From a checkpoint of a small transformer trained on Wikipedia: no biases in attention or MLP, 10282 steps.
MLP neurons of a small language model. Each row is named by its layer, matrix (gate and up: input weights; down: output weights) and neuron, and shows model dimensions 0-191. Each number is 500 + 40 x the weight over its row's rms, rounded and kept within 0 to 999. Numbers have three digits each. A neuron's up and down rows have the sign that makes its largest values positive.
After each neuron's rows, "fires on" lists the tokens most often at its 100 highest values on Wikipedia text that the model never trained on. A number after a token or word is its count.

L12.gate333:421482496495554481518519472510502487556571481460543468534461518487495473512453476489559534586480507559480487525565466452475493456471477589425482527512502479458473528519493489474472473436527483493552513479520539526487439558478439489501601491533522440437452558467455538508549515531454422473394575528457495507406535475552492489493496534504486541520484517516449466465480487504356478498498530515470452496452519482447508504461430432474542514511576525469431473525474502520459498577513529491500574535436475516533501545499502469478521478435469480564503550509532482548505492531551528608
L12.up333:431492444420553525473463482474528468460516452509572553435493481461456490505515525503415465460457500444557567540504586484512560518440537495469521500472500491477576524578510516607443584522495502499449419484517502494476464472498563413461518517470557461518498535474518574529527504518524493467540477478475506527551518522515499494488549537507481508446524545516454480490487451517528570474469572429493523538492457464509521447458467445509552494527488509494450536441579493539550513492560447479450492462449612555496447495569520419514512453458518490475519552456485466499466532535561480535
L12.down333:443506452415541506448497468483571459529581490471468502525492502429489541462500458490517492524522520469475500486496510485483468524540439596546488438551524523436517517460593439548535532486492548484464518511384529520551506545515450548548529506532490511479580447571484523518568472481539489418475495520550484467461445485468501508489542549498541471512487453444462472561513471521481465474561435394559571560465478519453523488453507539506489515482511586454548513533532501530506513524520557445543598542481512448510540539479485485496482441483559526423503525521527586547505529494519538490
fires on: "or" 18, "ur" 11, "aly" 9, "U" 9, "pen" 7, " crit" 5

L8.gate62:428479490458544559486477522455513408502453490447529448524523461488450517511555504487624482456514456547505442503499426480516409499498531497464491495567499508523444519526451531499522518450575469493545513467473511471530534486534405496533509526491554499477394450546486455390528470527526454521434513477515456466494489467536496578452497477391475503480490466575492463530497501500500476462464509465542522520542553476523483503483500545492444462508546531487445503441439534470443500442494515470505510484551529535464468522595525560552484553504496492560562567467527447473494529548415473520
L8.up62:470493524536537537482474516499571450426523503470452597504472413523486500512520509467451457451547501474590465477601530394509585506520559503582632513545613525515501487482476475543448516449525492464492472498522557516501518487491469550496458551435510501472430485461480506471532404477494460538481461521544465506540492487527471467381561479440416520469501535477457466489484477492488426480485531547503514465507464470488463496476541485479506458505533418447513488466553459513488500433483458495494485503468544500511471447543508551539547515520486468496557531462522504512536509447536472512
L8.down62:515515512504518571494465479484524445455497446492526482539436449443500495512568489485536410495518466525491493530461464511573566511544544579521503508492465467493497477491522521510500525520544539522510518472539542557502498506439448485508458532548525559481471458453533508459527488516468505507444508609482501519467528480524414523493515558431444553468510504498446579505511490526468495507465469473701462544418486485473486424468458483520512480513526451535540509477476490542458517530421508490523537531452552603496474584527506513462481470590499515480572494439480476512463422488480469512
fires on: "\n" 44, "," 16, "." 13

L7.gate276:414425479521526580433496478491523476480479487516453537523507463481395500556564505465493460407522439545553498513610465476495553483516513561488510498536510464479487452505566503559497477473559528443532450473545572481525444477532449522464476563455491547534410483522551482472481454491448522541513490510507464509548481510523524554475510498426416500442506484481513489530559482483430414471499521507525444476446550501505412448475478470449532501462520490475455476449522463505428489431480482533481460490478533471482513565558502564544509533539469490504517528472491506529531476490489373556
L7.up276:443485512438556510477469465505467451509510457529476510550500469467499517582498505453525522459559462560590435464615480480503545529531533556460555497587492465513460482530496499481505473488551515487478469524516522486545485406513479509566523503478495498512439450491531500478504474487547484532514428479519433575490508490489525580488549510405426485457495527498466503519552462516473483439452507465525451490566521488543464480477444474444573478518463512377438527454473465467430510427469470453516498525443548527478555497527571589567547544530438480528503516482542495492481544532473453468
L7.down276:467448513524569575529474508551538518448503496525525499519452452480494534542563555504543476446524501519493492521550482463507522499548528492501580492528544524493612435414473495496503511502540510474512475479527528498535459528503456553433490536458490568512381515496499480450508414495517464484487486570462403461544502456525512514428558507402457555461494495481431574492527498480515459487540489481712491449485528469540484477490507494503453451488528496546511543459466453471435464513471500443548501522488554508506496525521508565519528503510523495519497495475442479500473502483468453541
fires on: "." 54, " the" 12, "\"" 4, "\"." 4, " and" 4

L7.gate15:470399552531559567479541486485506545509486491574486542493519475411511465555522573505572543495523438540475503535520457487505529613479517546499533499501508495505516534554523489513503538507489524547441472548499497508535414533438461546460471543484484484480450549502461521426556438495454513541495438451428499481479550570518508542497529503467495544474462440470448390548516506533480513482533537517435522456401513467504533457509470490508472475538468438519462472469522493552488544537482494462476551478447492463463456469540545511596508520508518444478425477514547515532460449579456440568
L7.up15:527441550527567533556457517587552567427472519534508539511458500463493479552546515501520490506442490525502477527531451461570516565547526486491502554561528540500510484514568527510465534553522477487432489498577528446547401567478480513454479480517505459506428510503451506464551488377488464535465512513521524500436474459543485471497542477449465592517517462532394446528529459592546475410445463511469543496465495543536581576485500520508496504526511516568524570437462474519473505495414466541531526500515507520446480471509501484553467503473544484459465532464504491464495471524447481522
L7.down15:504466501510557518515467533541537524422465521543526532536524497481482473495517550556532456508486498533484454515496449499606539535500510539490534498560534534484515467533566519502499489561551507465476451481524501502503464534447470477482448475519469497525416486512451509461533496458491458522472490502480438538528477461516538546476523505441473573510520514527391545493574473502447504461451441478685522464462475476484570561513548556498493503488505529505487541494509493681512524500457493508486487478410499562507494535540519511531483394469502436463490512472551504509500487516426461467
fires on: "\n" 97

L6.gate60:473475502520567512504450468471536467479523524546446513463546472461540524569523494457447454516531524523497437574577554504513487517522509468446465456493489506483427506464522468600451422537490493467495537504527484568512509443539478523527513476512487497472478578487485518473499479513543498530522495449563461501546469561461536484539495495527555518445430512496543484503564487514528604436443506475466491554432453540457517487416464508470537361465476520505505459477471502455479443563519501443469457490549424527513550472472538415522569531470507505469421486442521506432535487486429542559
L6.up60:436505518494538492522560502519476495520523518548529460404502514524524432480524534530509485492527512636479434424503501522526550520480435520557388540402482546450521506404531521488457452507476525490423444561502496509516505528500475484450415484462501458515527497517540496483480588488473474554511542438505526485465488526479507463526536625432519524548477495483449475509460521531527504560508536482438504559535500475521521549491550495544496475466470510500564502481512466425513527519529460499419553512443524501506627531510454484546455475503501449491459511579463516464515496550513463497
L6.down60:494506492529538441510480469582500427505525488574527531389501498407514523534504458562464436511468566459509450594518502501532437504427550490535450459450546614518409505517454487456501506511532474503523539473463465510502528510507548511541395498532578531470479533556465532458489477503462493453486488474554524480512487520492432525490485489491540575424494522476506445450507492516467506566473496560564508508462452601483509555558465471458512499487522470501507515499475496346492448548486459476453530528512516498513485493498465470527504541451522504483526492486482451489568574467480511519
fires on: " C" 83, " US" 9, " No" 5

L8.gate334:552422541475566467480499473525509489523512454576504560509519500448460496532512496493535483516468512467507452538475425488539467533525501465423485545582431472425395510547476508539548405480433548493498489509485555526480496530524489517448457556507512492606551501458500494491498485513585537523507491458514488480543533499502512501548504535513504518550509443492580463506540514521510494484519542553468442506509486514405550424472525568530497461482528473525498524490533512547511566514521490446456510532486529464486453450467535486408479559572523444481505500473508609450453473589454419573
L8.up334:463552555486492424512455507616480505484521512535546501497535536455514528526443448568472602514548485487506489429445553513458465456516547512475461470484492467526554470511488530495520479532442499482489496505514523472524502501461477537603455463443514461557472501500501517510414624503470527454524450499490452430503532492579516459505492469488479474516509419415584510428551492562460430473551494459512513559551496461559428485451465479516497477481440525522483486507478501466533492499538521467473503524515464447528454501481501414466588521537493601557553480534495525472515551552494490472
L8.down334:496515454486466464538479454546489459532493571542490544473533444452479529445504519507477469506543507530489518465555641469511477466493489554475489502507507407533529504468501544478501453581457491480534493457547489504539523480489483463497491473541517554563510494547512501457430490512525532431538500464515530544494460417561486584464487539478494445486527539462446485487524499475521494488498478474426452540457520536564392417427554469472518482501480498582494545547444529517535531458591465537492528467492425509496534444444493506547523450517523532577563511469495515486450497417519455612
fires on: " ass" 18, " ne" 17, " ab" 8, " gr" 7, " ev" 6, " on" 5

L8.gate27:424480505503511509432541486476499562521533567529500476488531546495528535571498496515553526492556449488465529512480519461441545482409467496455448488629585509538582525484555480520512560511559433571465455473489549527537480448493505524516540493406455512523472473433497638461457539460559432530518534529530601531468445503495491497536506543483488495506402553530489518519481479479533531423429542449441466466509570456521455528500562531488483452460498502485487539511449522460507526465557511497513510513428482516499486510485468504507487515524479511517435493517449502480533525543461552527
L8.up27:455503459531576480476515495399551490498570592451505512458570491499496512562503531551531505506554455465486537440460433485464495507460531479471500455521546444617561528509461437551519499517546537527471557439556480570562475493536460501497487534480551572430488533474555552506486500548560466548522556520474551461540480457443503449513517510474475533518432513522535518492522500429535530480492490563520442484561535483507445523523549529520444517414456513479507496463498533528545502462540452527474476488511525551452451445508536534425523510513458540503502590463444475456484531523478501595
L8.down27:481519507496423504545575500498521462461551458518501505521541500509512543536486561499493511498478506511516503497481495498495487545463542461518581459460488443461501493493481509483488546545444544521459531463563470502481457546521520496468483553498467477426530452541527531481533506481527525506392448493443499434445496447478486500514472520553505453482531517521462662464506486489506536524503448473714463489472479504521537461546414522488462498525539494502483456490502528494533617505523415447510531487550530512472482520491505496514486586489585505525566523510434507519473502426513481545
fires on: "ction" 21, "form" 11, "ours" 8, "wards" 7, "ason" 7, "ience" 5

L9.gate88:539451505517486418468552496474454526471516501608570493496564541538502496458463543485497525482517472523483531504426436510494496493499613512481454427502457541441546488482548520451527539455482484479495493504467517564446525482486479543489465572433427484615566535480435458417555481489495461520503503508471499506539483590473408446445465476510513481488517499496526488527428545514491470498532535487441500552494447497447523529394551496471430530496456433486514552518519412503521551432499479543470523485534416515494532514492551504559445545475498493486468531552434524514483478505504473472
L9.up88:519438564511458464509523536472531421491503507487512456519492473466533543470527537450539486458485527507545506520420519448418449514564582593477569513497537525457493581540575505431515491427516511488444479523579457547492586497453553497495472470560418412532571446473512539488501489451548536510526457555519465493495575474564505437441453555530513496485543498503464497498499463519517540529496563519485506494494535540536541424498511442455595437548563594520449528524457471453493504497466479496484503478515436465553504495497454449500510463542505464493483451505469573507505487494503472493
L9.down88:469517493573572596516482529493504432466552529456444409457538420427488533461503494481518473507465487445486524498560558542509579528444520467535446457518489526530563480479533496532507538485500408413488593486501503484539536432469459512446491473461544565538503451511473518535505457460480494562527445505460491549488438501541540446520420513542519457522511501466473519488468485532487478557509538488486493527413566520487466507554508505516520554493461507467542480451502463502536518540506390490488520540439440517450541479525498520371535473504475470516553526581500539528502492530533540452
fires on: "r" 27, "or" 16, "ation" 8, "ar" 7, "l" 7

L2.gate241:512474486481468473481472497508498505499533585513525520498459505503544477490526525533493547495482487432496503479481527515489441507499541499517519578518482469580496498484496493466507538478529521527495507493582490481337472493519513473494482494451464501493485537510512492504462543500493534498480449492497494505352504509487504507506515505527328507482507471496513493237497491541490493508539488488512556481514493496515484511537447478506455521458524500590507501510511529598523510452517479487514508478521495500492483498496502493502482426477521495484593578485482556582479460554495491500
L2.up241:535533473487520442492489525501500515524467433533485483499490445514538512510516477513497681501506491537507502515498474549513503520522482519535508499540468417541476521406520515483513576498496495492492526464510483509376504478522473514519469532480512496419538480475512481491490482480453470482516517502499513469434499502510519511439505514530493530535465489576493496586517492498496502519575471492489503484498487499537484477581483520500423491517491517626510699499452470522579501454515507524491513557561513461438513506521474484517456539509483494503414521526509530453666518463492507520
L2.down241:442494581531475504450521539491419484506507516462514569478561569503450485455436515501515466514517495496465451425487458485552470503559506500464537417527475531455493572495533487432526459506517485518493484544478550435504501565516516480465511540509565466461557487530459550588471529508510531477549470408477475501458455492463500454531463515501500567482474496502506498515495493524466511470464480526530521479533451491458499500455493471558495543557608525518513545431474500446542524566490387523624559511499486537493507521492552541475475506457467473478547533479484432503474516383612510435
fires on: "ance" 41, "ert" 23, " It" 21, " further" 6

L11.gate211:486421509568553495477449555555502512495480527470571580429444414504513531542449477451477550544475527531495466494484464476466514529492520499486512586475491516439480474488480522498505540495490554487545500522536532444583449512476504466494531480497498465579502479522469433519515441520442433536403439502439499527528550507486435524462484528423438464471569496566504478452450569467426569480520554562452527516446520521497538481528512487506545477506548583531506492527568493520486457520466497483519422581509531555507532490479517523460450507523499526424515489396538515566474476492552479547
L11.up211:513432504510494517565506463526406417451562452512541541535493489499537489479460482522452476506416481464501562497495487468439540446478481458466489494538561472469656479514463543502465570497435531526472409519477450526462524515472520533505496500404557494440493526500495442450513513448511506593490532487460502488468482540515481531503516535579494473465487430456474525475504423560548445578486515471462513514423509475522444514442567543479537514487503520484491529505474481498418488543559460483484471520507482501512426514508569502436510554517570526541565527541513516496468437477516498432
L11.down211:495513517523504525512495468481600522490495445526455484497513550474497525471496544544601550471463471480492555555533573477470531530558544525541551545505548550468529554506472499519473569525469561511448483496488552491521502558507504503518482467490425572546472451533441504532484483393556512487508505510557538493485489501488536457418508546476494515458482476504415498540397521497477532488431448494406495558459508476526543528573463497537519498479523529480540447530537448541521507497563489451527458563488441488559552491513546543590430444464464443467433538588514484479543541445537472498
fires on: "ur" 19, " per" 13, "oc" 9, " that" 8, "a" 8, "or" 6

L9.gate257:499416592505491505446449519486421531486500475477468509445480430487492479608457557495566429486500541506425484536507495524572512513446524540520448525433527549440420492516571446497533512461449526516468476528467525459480417526437451500489554471521398457489573519453433484469486515507450598539467445437446480478518488469426559458553484471448554463523530578515452485524436529470517470452506510513487502459477469464512464526483528529471482522499475506489467512506485484544477534494440493504454501548501464525554515521422516510517516481430488542459476473541435531533484449501470491571
L9.up257:491468462488471473530511580465462509509516481428567454498428489477483493591416462437540521539572507535537507496580489494491487466425535506510531483386496515539441489498489587462564453448465527559520518483485474457445512482520484518525489467520465493517472482538462518458514568534599518447441473501496378481474525526490492528522568547500502566475496488535435498505490599455538451535512533504531446477579499544524510596485554462543534532448457526538480479532551544446512521482475515466475540459536576514497500526493479511519567530433513496521543562545534495473503522550543512498
L9.down257:445424459497471508434483540525532453456562440521472529498554461520500487469486478482485543500462532457552492452516545460513467487572503528518565553496484493444521426519486560479497395449596477534533522482507467521563514483538476526556514497502475501467540513520496454404508432512544467428525499476562527470494437400545501522464463539522484506482489477504495500527510500443475452503523417506648484529549496478465530427474514569430487521509473516459554451473537449541505482508519475525447469575543495545532472509498466496481482507508460577449527506467573556487464595524522537463
fires on: " =" 23, " is" 23, ":" 8, "ro" 7, " However" 7, "\n\n" 5

L7.gate193:503547459438587481420466477487498485465432480556519485469461455453447557559584450493538526566484467553517514509481489517541465539511442455510460559460522459476519456518559468470474466459432513516559518530561455487458425549497536500506442508517467530515451472522482528442478491458478512538530497505567410486486512529571509505488494520517509562502506439465547488419497516525504477421468468459490459454511548469432503479533435488470472461538576512507506527436484459579473524450474482446576493443499463539540538497552429523573510504457528515511516485465522498486516594545380500489
L7.up193:516528473478522517512520547536510546506424455494462433491532478458485514609511565446547547510535482515561523515573480507579529536527499561505511463520506554485498456601482444536466492546489502431524528448504491465457487525512504523510454543536500521474491386599473441476495518455535489507556449583511511538508548510603527540499564471471495483512544443496515487539510529527434464510492486571487546441474574449487438518579470456508488526517494499492513521531473417546433517469472505451548477452529513449491549567458491520512526560495484500513503547508497548617550504505449515555
L7.down193:459448571500476486513491536441395501511492514435470523445435486534513478464532550515497449462542427451520493527573526435512514514391546484476518449500516518489495443464503536528480491516515454480497505548553509395517534494506474520515544484503543494518415527424508531487515461524474505425471508567456498548471529478521520491492427495503470508495504546524375527498516467421507478531475513421600494473478519573599518519507515529514473543483525551519522532516525523393533479503504533533486520535444482531562484519559529493479431499471452493584520515505509503538407468501416454487
fires on: " also" 17, "ived" 8, "ired" 8, "\n" 8, " which" 6, " together" 5

L6.gate19:565485535491494470464471495515540479472548527568523533419455404596462511561399560572529537473536476486461485503480488503541530494511460535509497502503389437499496549481517494479516525493471467480492593617475453462503519541472527530543496504487456494539563538446520493494586481486476481542503451524469502555503480478493579575439500503523575549489436547497526430528507446528531598422528583475479561432459468536526555459495478474481470507500551473521519483460529544493466504511551510537478498569495466503509524551449494536462500554470545529511430471503534489508516540523485448496
L6.up19:545514449496485471531497490539547582512486434528431582521461527479477469468465486487510500408563505491484474506536551503504529489470560510529499413472518473497433495481488502522452492452529465462505418549503499480550542532470556554508500520551478529529453505528546540426456506475546482373626458543493558517484458528499435592511495496543439515502530472440488471544520521488481553462565463527506543450437475555525486477507519475476571520461469540508504460599550443507486500596455499548456502479525424510529532483474499454493456439507501541557461455541458511493455516554487521516
L6.down19:529524468543478486459512535432523451432538534524514502491545472465498507497492484545430505442473457488457496499544468514498455493482502509502470571485528494456531536454467518501536488513501493576438546450508597472489538516559470521490497489432482517461585413504478392478488475524516474483457499422596517484545459519468533448505534471420509552485443461490491598510486514499475421532542494523576537521521486436516497522508494522561507511476451493547467432465515531549520509428586485534514504527425574475505481515534429492547511572587447459477539480535528493518537429403525464536
fires on: " |" 35, " me" 11, " m" 9, " go" 8, " d" 7, " it" 5

L9.gate56:491489440539416475495565513506522498541476438542541550460497509505465449450475534515552465446533483471452468499458479505544537532487591492428473444470480517537513479397477517473525512487550518475465474555443421452536474431491455542506520556472436547557527494502489476451539457528503471579545495544456526502525478544546428541504554500503471506519509455516555465498427562497492433457450458507482446475533496510409525509468527503496422496464506580494510490501462481487413451480451523565555463423556462447559506517472596521416528537503494520479468543494537544542460511519476535539
L9.up56:430490482510540476505447421503483555510528479513485432559533428502498437456494503547480457486481537468534557492483511477502547517527463586479545489484469575466523534501511499493453556419491562516482494446590539528482459553441544561503470536420469510496566530555548446534455494428442523466594525450497528505493473402530465506503496550499551448530548422483477497492501484461590422488421560475477452479445531458496462469472515503429475497480522577454469540520587538487552509487501501479454540470481430511478478498506473478514554491503474514566545489524573480439485464489515495501
L9.down56:560488453554496508475515544550513520505556451439496473537459496483459462507450489495520516556452533475562463466481457561504470518508431482519540469466498434499475475528490428575568580433528529479517480503440509503513500439473478475437510521544492489503566551550524476519578524533389563457513476435474487525441494520466569506501439526449594514493525519520568487528450522482541542536583472518435521462509385523525504542515463460469515507533462486536555463519489484539521452515390545487423508503426549485476530534551496577474499480494488515480472445538519517530455545499501431462
fires on: "ri" 24, "l" 17, "em" 12, "ers" 9, "ar" 7

L12.gate157:503521539538523486426459541517497462528431482483480544518465435512529510573491543495559521469495469566486480455515481491503530519448518495500481502528523514492486559566487494476461534457540495530396558442520471474449542494499467491439527499588393503526561526497456568465537436547603459488426503444410478410546484428511497474452499517507494465508443531464443471463453461484444425550537520497444406506553522499554488514481495528511537484487493468483587422503467542509468573453408500442486526519470486514536489554507536530486443523518483509481554484501510467527483565473463483472
L12.up157:511532527551508516425430501546480428479593401466439491456554460559474467477508522480438509491526470542580577511560499449471582454478468564519457427493460547548617530483473482497494442506535518510502528570538443536448542519542517521522524501510461485508451428479456467565440517551492474434458500532541523479534538488441554518566469482528512551479508520437499526505495489495491482442458510532502462482419517488520511551479472418411521499502547488460558548504532563570479588481518466489493527523465520497489499549509451537546531553459488475419508490510513462495490524506509476521
L12.down157:445523562440531504429480494562464562547520473511505499400477484523537492475541499507526441547463508488549555519468534497479513521515500520519535507502391540484516467511484545543524477491515507461531555532570497536487479596463504495462507566456468489363482498494492512494376562459535501458429549501526422524507514561520542450487556531424586570462533521467482437512450474500467491493482460479454455490506470460442551485502509515501549465463502549480483480459471474483439518507535469475477527516546504438523519484553484506490559624495521509496531490471455540565479416454511521540
fires on: "-" 42, "=" 35, "g" 6, "===" 4

L3.gate36:473494505495485571527524496496477519551453466498502453493587453559507453508535432493482522531492496534463548601534504422480463489488484505486501458427557582548404457487486432506510498536507460536437504547487475502518516521501476520453518483537451495549469559520467484490472494443543465480468525505507459499516441446507447500550535493513551515516446468476495421467527539541482488547466540571436457551437458500426451490444523544437522408502521513465594504523535412502514452542509485537511526545462435492532493494473449446472516538470456496498487404593493451541542397535515509508
L3.up36:490548471518514493492550545536523516572470472549539438453507503482465561473478515523493474500477547512449519608476482488546514486521509505543453447463522506514519425486485444454418519528525482521494499514513476444493502513497418562412530470394525507500528491495534466461458498462431538469475525483537557500556537534473455453479481479530597490460474477525513493554562459544545521518430464502471554484478582456429521486443601472466499529480469493487563594421534443481513479513600464555545515490438448502499524453515417441453474490454517467472501518518480473483528450453474541450
L3.down36:493490479486512436502458495540490457508479490541482450510469486521500544480456580556526518553485565482524495471401523536570535478503502516507473490501448548504490445550568493488470448508537544439483470478546495472483504496499492492413458488446549549523501502491529486431427521533461528523461539498529548494495523538479506455489500584534524478479472496491446512497582442565515450482517419464610525461467517513514493558527584468474484499529463506518463544415488476502503578532579519477580462467466521510522556481452464485490459496434587461559577519532485521555535449367440532467
fires on: " January" 20, " L" 20, "-" 15, " C" 11, " October" 9, " June" 6

L8.gate365:496473508500586517475523499497477502495494455492454509450493508473480500519488454455553463490532475571476467553562464454495500546507532504461476475488509526540549501463479518565505469437506527499459437458514533508510518455518481527502468523517487491542432451534511528393495523523500557514378503523524395576457459481500458543483495485417436498457483579492434451511548490503499438477518530448522470426474512468533489448441448488491531461505473477439527454436513508492446477448426505390482443466437500521460525542585586581540508571468508478477492524473530502481470511552456421563
L8.up365:443452473497538564483484455516461478423495488543419466497456454499451526565520558512546474401559490516510432518518458455513502524507490536534562467546547502530522449469513537579519523468517440490488479526543588500527474436509480493487450538463511480556424479478548505458506450502489527512532526496446443497518522482456491536499462462415446475514491499479415464484500467462429450459555480488491472469455488468509443518513492437495529494463514451486468498452500463529434538411449491375453460516480545532475522540528554596536543479543495464454504580451520501478471527533463428566
L8.down365:488498494500595582532467481573540470434506463507486513523500470509458522536489534561526418426487513529466541537533424430484515500519497508495548452536545506490505435485531477515495542518528534493488463478534551521519506457486474518497480505480498508529441515497511531489518480517557561512493447505498435526478483478404522500464500527450509531481468491496413577497553477472472463472526456433748524457483443454489501519497498484489485533516507484532487504469518450644502491476458476488501427487455443514481502479517505503475482437451505484441547525476450451459513490486466477522
fires on: "\n\n" 52, "." 37, "\n" 6

L8.gate40:513493549468488498472449495489456529548454436436409548498449492549500475571511448467488527523425508525429494484577452391569484490468527550507447558471508580589469482502524454510473544568548475499487467503497527530564491439454501605500481491499496472537429541477492541515489511403458461500518527532465500447498561559474531440483480477482484489557470470566476459516490496598525497508471535523396496502526491483531479449494495495572484509443495556518575530452479478510450501557493521423513471544479485542483559481549559515514479492534460466506538517559441516492449452546503496514
L8.up40:475545519463533484473541515494437516551470532514457535546450533521525484462477443495457498511445484531452488442568562471480496467486526480521391485442509493486501520490531525497451522542481493520465468435562492554571528418585507551489451505546503441521431506503514563539405497417472415532522544533510479521457514506457501492493445520482541532502472512519456497429555444567529514464380540529452406455544533480514471469493553537552546486486473526462555533478494543463488495529535501451573489439541463572498550460438459502489473499530484446576491497473452509469480541499574519476
L8.down40:477541499519523450497511448604496540555483478516477496483471512482510482469527450507492528502528531512512534535544450479525526464495516471572417513518524524477532514458500512528466534523508426510459407515509491489479474539557518499479432578547559465447460506458540459476447545469446511489482498507487449528483487546448495467486487435488482529490467537524456537506484491561489532519543531489661488524538478539511490479460520503501545519517441561546521472480473505253510476491506464526518491500501452552560548462459492487563503464537527508473414507492525514477457512455523529462
fires on: " M" 75, " m" 16, " C" 4

L3.gate5:496492489518457488513480479466543473524471520525526445524498480443507526450422499500507534525531496516499511482470480493492527448477521494477533489475484557471519521501493498510436492478534512502460525459534517500520533650549495493482348513494460532504524483482512515533478494478518520493505472498554501497168517502503477544535496478531497480538495473515474504476485522615534497465474481472501480538529524510498530456480483469501520504537503535473525487482467462492512508488495424482503513451518530504490489555470520510528473507522490472491545465501494453526606502491536484478
L3.up5:507482521543519512528512503469461481471492518498441562591482498476495496535496488496453487477499527488523526520482540462492492365505492496530512505486504406495471483282496540495453482483502553529497494534492512503541498618559561497503567532493497466512491477514421505523464476542518501490544510479473466512619611473487481500528411505500619564528563536522464490542489481527487502503479497486477473433517481522516543477552522515507517467403502515550542531493472543494507558500464506475477486460529484452541517486518522479501524503517521521521550462498499467526634511517527494489
L3.down5:484467506505435491580455570494470535526516449406463469493484524524519477506522500477511493511557519527503516492510489543555477463470549512495440458616484509461425535526500493496530432502417487475487468436512547457490506521459448519507513512487511476541458543470517474545513433598514518460504456553550531491506512493505515465499537448509513470481549532517442387499539571448389439468561407479545551503475483491569472538521433567459535428461496541538470501562475587542485519513434448462522470509519568514525522522493457491535459523442446408516536495521486521521486497508492479442
fires on: " song" 26, "ost" 11, " Des" 8, "ign" 7, " rep" 6

L5.gate73:468422585473453547501502546583478474520479474541500513471514443474468534586468513431502552555537460546465465569484464465489462452475497460529490494540436527510459484590491518528463478463450486468520463569518436551478499548499498454500551478490415528531520502513502514509560450494542424622466457506489514435544438538523551520486504451550538445482510502480461467519521444523481496497520531571482495571574476487530515461448491491516463442489517482473520519522551458510487506559492498462494475526520509399523572461484550474377518569527440521436505477461499554478521506520471429495
L5.up73:417515437566508458469550497551507474566534464518459519518500496514503477513562558489486542394515559500471474499451535456468518481498431453523468463533496472483480453518438485535495587409526560521462448550538565492507549520537494555460510463481476425473432506496488526500502516496462454450547514451417522545482443496588515473492476539478459512513469535513545491490424500519435591537495488465490456512476469548482478508410472518535497455485508427601616436543525515465454551470496516508448491546458449455534473454492500530513488500503481474615482516546502488495503537482475526472
L5.down73:507463489471510492499476520565448479527502461493535520473489507463421553475497496559455549558470524540579484529450485513528491498493448425473471474531435548478508528558457510486510450537491490480486453481498490505475504490536459529492444504468486425547595474531528471536581535494533491476523436556480549446490450462507507418530514483494454452477493531527454467554575533411458553526464489556484345504494473472464566529491461511476425442551528509517498493464520421531487563543515465502502484553469478424486538519500491520440495514362514475413494534457473499500507436537466521464
fires on: " round" 16, " high" 12, " for" 11, " Miss" 7, " Bas" 6, " App" 5

L12.gate64:457392561510521547464492512538546437506463389464508573580480498502469456504517525504499481385516498440497466523461418455489438483459463429540555564484539510498465468512490500502478511473516510593514521566492465445447473462546493513500506462515445471543429527415450495536458462537449511513482516567472447454486567532483493458562551450513508500562473434518508469540558587539487432472516471522489553493537474474518530453514511458550526471508465571511469487550559444502439565547460561471431501526473533497546558504509485538490475501511476501506543544491479502547517446498503518495
L12.up64:527479487491461453518448516508456476576452466508494494541508486451536499460442479514540445515499458464514495494566499493533509474497498485433498497493563520522442496513485482545516468461444454572588463470470510548524529538541438501513501523487401542505525597456510498547526500445527436590498484514472487528474444521558527493496582504469468578503418478442445501407469527564523453474568476546501499486483381486455478473518535514482583495509525442536497465545502512532499479572555487545467484427450498454511502448550470448483513611427469530467480469501495511481484583481436503476
L12.down64:473473535487538547487528525536485370506488474557471557505472536565500537491549461504505494439519505479497530515453415445493490546530434489551466505500512501488496472581498465502529500454494474454489449458479521534508487541551513593491459505473524520514461479601482493521507467462531464454558456482454490478524438419499472518497429489505542451465563438520502535486494498503454525565433485456629512520531479601451495510533470514508408553514570557450529517526516506529535510508518468452553456512542540532482487485517554565464495469400435469487498565559507537526475465487560556462
fires on: "\n\n" 29, " is" 18, " f" 11, " on" 9, " —" 5, "-" 5

L8.gate118:580504490491506511524423465494539531513443518461532509518475498476447473506484481428478448456514455560466512510505486507508528496502484500531558468473501544485545413469429470498493477482517493497542527470489469560438499512549532523501543518540517481458480511663449526471521514501419512499487509433477492460475463422507532521533507499458495450557421532406511495435476508520387509550460542550488477472418515590473549477524430467500476515468504446484505540620483453573520537515489532538462470548505534508521500531551592553546571525505459510529567493485512507464502489488518531573
L8.up118:525499501591485520510504524524488504494474464566516494496518524540384479449551477502496431463449455458458535525546411514519511544501533490464445454525519441518458473510472524541455449522475531444501492503518452511477522482576507481516492452582446454529490516527493435417476481490523474499408516499475488489533475514555553525555452574502550493517508454445596498420630468516485518500564489520497499461438516505444513482492502446527418509457447461480510498532507509471507485522431569445498463521486434513546431559486510481468493611488511510505472493457475563498439521454470520583
L8.down118:516500474455499423563475463555535525529550569437492542479440505461547507532533561536470572419442513566493497462437616514518592483518478522545555543435459462482493517530536530451506545505501503526534477563496508490515538483521515471530575453532509461498444510513491493486504495541460464492420561463528448477503510480492577487414506466509458532480496509442445544512493547538469483496463507546499487436413493561442403514445488583539477428564500461491498466519561534457585486484502511528451456480532498542560543496510506493472515510447493554544560510417521490517516464492474463476
fires on: " p" 41, "1" 8, " ad" 6, "j" 5, " elect" 4